Part of a small language model's weights.
Architecture: RMSNorm before each block, no biases in attention or MLP.
Training: 202M tokens, 12336 steps.
MLP neurons of a small language model. Each row is named by its layer, matrix (gate and up: input weights; down: output weights) and neuron, and shows model dimensions 32-127. Each number is 128 + 24 x the weight over its row's rms, rounded and kept within 0 to 255. A neuron's up and down rows have the sign that makes its largest values positive.
Before each neuron's rows, "raises" lists the tokens whose logits its output raises most directly, leaving later layers aside.

raises: "ing", "o", "re", "ra", "y"
L6.gate613 [167 108 158 136 111 131 119 135 141 166  94 102 125 132 114 148 123 125 154 113 130 119 110 115 131 147 129 104 144 135 162 143 131 128 132 123 182 156 149 139 130 127 112 128 140 105 124 134 136 120 129 133 115 151 155 145 153 139 148 100 152  94 150 123 117  96 107  85 136 138  99 156 164 121 140 121 149 116 111 144 118 139 101 147 119 149  98 122 112  80 165 162 106 120 173 115]
L6.up613 [129  72 124 105 124 139 107 162 110 120 104 120 146 107 114 170 126 165 129  86 148  88 125 118 165 125 123 140 117 104 149 122 135 116 117 158 165 136 175 143 156 138 130 119 111  89 108  98 162 156 108 110 131 126 148 121 115 128 165 143 134 110 176 134  91 122 123 131 144 102 139 109 125 153 105 131 149 132 126 139 119 157 109 154 157 160 112 137 135 114 140 127 140 106 168 148]
L6.down613 [118 147 108 148 126 145 109 116  96 143 154  81 143 152 138 159 118 171 145 129 146 106  99 105 163  78  99 128   2 120 124 102 115 139 164 135 124 125 136 136 162 153  98 152 121 105 120 164  96 114 136 170 164  97 180 150 126 125 109 137  95 132 104 110 125 123 171 103 124 133 119 130 115 121 146 144 141 134 111 148 149 113 122 107 165 147 144 130 110 163 168 108 150 134  76 126]

raises: "st", "ces", "sta", "c", "gle"
L6.gate542 [126 147 124 148 146 117 103 164 119  95 139 144 113 134  74 114 180 170 137 116 126 131 137  99 162  83 118 126 172 140 129 133 150 146 103 175 131 141 114 139  95 135 101 121 116 129  73 166 126 134 110 123 118 160  84 136 166 136  99 127 164 141 152 165 154 124 148 135 136 155 115 119 158 141 138 142 127 144 180 122  97  94 118 126 125  89 111 151 153  93 139 124 159 153 128 180]
L6.up542 [121 117 103 152 125 133 147  99  96 115 131 122 162 120 120 139  93 109 147 136 113 133 127 142 155 195 110 102 106 127 111 142  78 158 114 131 148 123 124 139 155 133 140 147 180  92 112 143 162 110 121 101 157 143 118 171 107 149 115 132 154 132  91 143 143 141 133 108 152 151 143 139  96 168 173  91 107 122 118 151 119 106  70 123 133 190 150 129 125 105 119 123 145 159 125 147]
L6.down542 [104 136 149 131 112  88 151 161 185 102 116 127 157 112 158 131 127 137 161 154 128 164 110 117 133 132 128 101 115 121 141 155 114 129 132 115 101 106 141 104 156 142 124 129 131 115 149 179 149 125 116 154 126 160  98 136 181 165 115 100 159 146 129 155 159 151 141 117 128 110 135  83 140 174 182 109 103 172 102 130 124 110 108 135 141 127 157 110 104 111 119 159 107 137 142 127]

raises: "cle", "e", "ta", "tion", "tum"
L6.gate509 [112 143 156 154 173 134 115 132 165 135 146 127 132 104 152 163 112 135 117 120 126 112 116 117 102  64 109 117 130 146 121 165 138 118 114 123 131 146 116 114 151  48 151 125 142 117 119 141 152 129  97 117 112 105 148 182 114 116  50 140 116 139 161 136 131 160 107  87 120 130 118 152 117 116 148 130 110 130 142 137 114 158 158 111 109 129 164 107  97 123  97 116 107 125 147  97]
L6.up509 [162 176 115 103 126 115 126 128 111 151 149 142 115 123 125 149 154 149 109 128 151 123 159  95  95  95 121 118 119 116 114  98 160 125 133  74 163 100 119 129 126 141 139 126 158 114 143 159 152  86  95 157 145 137 141 163  97  85 115 134 161 126 107 110 131 163 128 122 141 162 155 163 137 151 161 135  64  91 145 173 141 133 159 136 108 127 134 142  99 127 155  95 119 163 121 144]
L6.down509 [138 136 100 119 114 146 107 122 145 125 113  90 141 107 145 103 164 137 137 131 186 199 160 117 115 138 131 102  41 133 119 135 131 133 134 104 112 144  80 142 150 159 103 137 158 121 119 151 123 123 147 114 140 120 100  95  85 163 107  92 142 158 158 135 101 137 129 106 125 130 120 107 102 148 153  87 150 160 119 141 148 101 148 170  98 140 129 156  68 133 111 110 100 138 120 125]

raises: "ald", "son", "ning", "ise", "ether"
L2.gate553 [149 117 134 107  90  88 131 132 130 116 139 135 163 131 142  80  93  96 100 105 137  95 141 141 126  95 134 146 143 115 103 113 128 111 108  86 139 108 128 185  82 124 109 130 158  77 145 106 174 124 122 175 126 149 148 132 106  86  98 156 124 135 114 149 112 145 187 175 110 166 160 130  90 170 141 127 137 144 131 200 149  98 121 144 139 138 116 163 121 104 158 120 105 124 157 124]
L2.up553 [163 114 117 113 131 152 124 157 106 139 150 100 125 123 132 118 107 112 145 130 140 165 144 154 123 133  75 127 125 111 116 144 125 104 127  84 129 133 122 129 108 114 117 122  96 167 150 145 147  92 124 136 113 154 116 141 107 163 117  92 113 125 115 160 134 153 121 107 112 117 163 113 129 137  92 149 139 192  92 108 155 128 147 129 177 148 149  83 124  82 138 141 141  89 138 152]
L2.down553 [151 110 124 152 111 119 139 111 135  79 128 139 114 139 123 121 140  98 143 145 120 123 135 112 136 105 121 134 135 143 131 115 158 143  97 103 118 122  67 106 120 130 110 126 135 125 186 130 153 102 176 140 104 124  97 118 125 146 120 138 132 203 127 147  86 158 123 142 119  92 164 106 104 144  97 119 169 107 157 122 142  89 104 105 132 103 127 126 147  73 158 154 155 115  90  97]

raises: "ree", "ire", "ary", "une", "ach"
L2.gate269 [133 122 120 134 101  96 164 134 150 162 112 185 132 112 109 139 157 129 137 107  94 152 123 103 149 156 175 116 130 134 138 133 183 108 129 123 125 125 148 101 149 109 146 141 143 104 135 107 156 117 119  84 134 157 165 103 156 127 120 122 102 137 104 113 104 147 102  79 141 156 156 203 137 133 127 135  98  78 132 139 130 144 149 130 145 129 132 174 119 115 111 123 130 173 108 118]
L2.up269 [121 175 135 118 108 135 147 174 158 148 113 127 150 164 173 131 112 121 130 167  67 159 140 107 143 163 196 126 125 169 109 147 163 134 123 116  99  80 146 153 114 148 138 171 122  94 148 193 133 104 137 101 157  96 170 129 140 173 118 100 107 144  77 155 124 160 126 103 139 131 158 113 127 153 154 115 132 115 122 164 113 128 125 115 142 127 113 171 131 128 110  96 123 175 105 116]
L2.down269 [121 121 150 128 130 148 122 124 146 121 106 176 111 123 164 194 133  99 155 134 126 191 108 132 136 164 137 164  88 110 153  76 161 135  61  95 104  93 161 172 154 103 141 197 131 117 137 114 121  75 101 121 173 125 184  74 151 135 130 146 116 123 122 150 105 142 131 132 143 128 181 114 121 108 131 115  76 117 166 121 112 142 140 116 137 153 115 111 142 124 123 121  98 151 109 136]

raises: "long", "lt", "au", "neath", "tten"
L2.gate188 [ 94  97 117 126  81 144 113 135  97  91 136 162 141 112  98 121 119 151 110 123 104 116 140 126 125 126 125 146 147 161 174  99 158  85  89 144 131 157 115 134 106 124 145 143 156  97 149 117 135 172 148 145 120 151  75 106 186 142  98 121 134 146 114 108 120 163 164 131 155 144 159 143 168 123  81 113 103  99 105 124 127 100 171 165 137 101 115 127 164 112 137 138 138 106 105 128]
L2.up188 [ 93 108 117 122 109 174 118 105 136 142 142 130 107 157 118 113 145 134 151 130  88 138  96  84 113 152 110 136 122 110 126  61 141 126 103 150 109 160 102  95 131 129 139 150 145 109 186 155 167 151 126 127 150 115 139 102 103 144 146  90 125 129 117 102 112 161 131 149 174 165 148 117 116 127 134 153 124 132 103 128 163 170 114 157 128 125 121 105 126 101 153 168  93 111 127 101]
L2.down188 [ 67  69 139  84 115 150 101 103 152  79 148 124 127 142 120 139 159 112 133 149 122  68 136 115 122  86 130 120 107 137 131 134 137 164 126 133 104 109 159 127 128 149 124 146 131 129 124 160 137 153 101 100 156 167 125 125 152 148 145  79 111 136 133 115 104 144 165 148 107 126 151  98 123 102 128  97 137 139 122 120  67  91 107 165 143 121  93 129 181 120 174 171 130 115 136  67]

raises: "lli", "ria", "nt", "ng", "rm"
L6.gate175 [136 154 142 155 150 128 124 143 125  99 152 122 140 115 107 145 131 125  92 113  99 124  80 155 138 123 104 164 114  95 111 141 104  86 114 143 122 135 100 163 106 110 123  97 113  98 154 107 117  96 114 144 162  84 134  95 116 137 102 141 153 145 119 107 118 150 168 110 141 127  95 103 113 147 169 123 160 112 142 131 123 163 158 159 160  95 131 130 146 148 129 115 147 132 167 141]
L6.up175 [126 160 122  97 144 161 117 164 175 138 160 122 114 163 104 149 125 122 103 123 124 101  98 106 103 127 117 144  96 135 174 106 141 108 127 144 112 162 144  95 107 105 135 104 111 127 122 139 164 109 159 155 125 133 169 155 159 135 110 102 132  91 136 137 128  82 104 112  94 130 106 147 100 145 120 133 159 157 134 109 116  74 147 163 135  80 126 148 168 113 121 158 143 114 131 107]
L6.down175 [ 65 138  94 154 105 161 117 144 113 133 121 131  95 144 129 146 139 120 119 135 142  78 120 108 117 131 177 153  76 164 118 168 121 150 143  79 146 147 136  99  91 113 107 148 106  88 117 130 134 136 127 113  97 146 131 149 117 155 168 123 109 114 149 118 154  89 116 126 137 128 120 167 168  94 127 130 105 154  94 139 109  91 124 140 160 118 104 116 145 121  85 151  96 109 130 119]

raises: "),", ")", "):", ");", "\")"
L6.gate543 [ 78 149 120 123 120 112 131 111 124 112 118  99 137 140 123 137 117 157 148 155 115 112 121 131 147 153  90 131 116  95 113 141 144  99 136 119 114 135 137 125 131 121 152  97 168  75 161 130  85 100 138 107 115 145 117 113 154 107 121 165 136 115 123 141 123 126 149 122 109 145 163 102 150 153 166 123 141  97 131 127 132 110 129 143 154 125 147 133 178 133 117 114  69 149 188 131]
L6.up543 [111 148 101 111 116 103 143 126 126 119 117 112 107 140 111 165 105 154 139 130 115 178 117 164 119 151 139 160  48 150 116 155 108 120 150 126 126 128 125 215 150 123 159 102 131 105 137 105 111 158 138 148 150 126 127 160 127 129 156 133 128 108 131 180 127  90 112 131  87 101 127 104 129 139 151 126 170 164 130 101 156 104 133 125 132 101 149 147 108 148 161 103 145  90 141 105]
L6.down543 [121  94 132 130 127 128 150 131 106 144 122 122 134 140 138 112 131  83 107  98 120 111 151 117 101 139 172 126  60 160 116  99  97 122 130 129 151 138 138 157 117 157 133 117  92 147  95 123 154 161 124 159 120  93 111 168 117 126 189  75  91 150 130 136 105 145  71 149 160 118  89 120  99 110  81 136 127 189 126 116  91 128 124 133  94 114 161 113  98 118 123 132 157  72  91 102]

raises: "age", " of", "ward", "ric", "put"
L2.gate527 [132 123 167 145 127 113 139 142 101 158 132 179 140 131 132 149 142 142 113 118 181 126 112  99 102 143 109 134 127 158 146 137 135 196 129 111  70 140 155 125 118 106  86 136 100 141  97 134 102 142 113  74 147 157  82 118 160 149 145 119 111 170  72 127 108 102 152  99 140 168 123  91 130 140 120 139 143 158  75 113 134 142 128 122 124 118 149 115 115  91 126 126 118 149 141 172]
L2.up527 [103 150 143 135  80 128  78 135 201 147  84 145 152 111 121 130 131  99  95 109 114 112 120 134 106 146 172 119 121 133 111 137 146 139 102 124 104 147 122  85 140 113 109 130 134 107 120 127  86 172 129  99 150 134 118 103 148 140 153 138 134 138  97  99 127 174 109 121 153 123 106 110 136 149 134 124 148 118 168 156 119 160 113 158 139 134 125 124 173 154  83 107 109 138 141 136]
L2.down527 [128 133 116 151 158 153  86 112 129 114 173 143 132 118 132 106 120  99 130 100 125  83 120 121 136 166 111 124 156 147 128 132 175 143  92  89  88 158 131 113 128 132 143 119 142 115 118 155 142  98  95 128  95  83 107 119  81 110 142 140 105 153  94 146 113  76 127 133  92 114 113 101 136 131 125 135 128 151 128 135 135 149 150 157 126 101  84 126 119 107 127 115 160 123 140  98]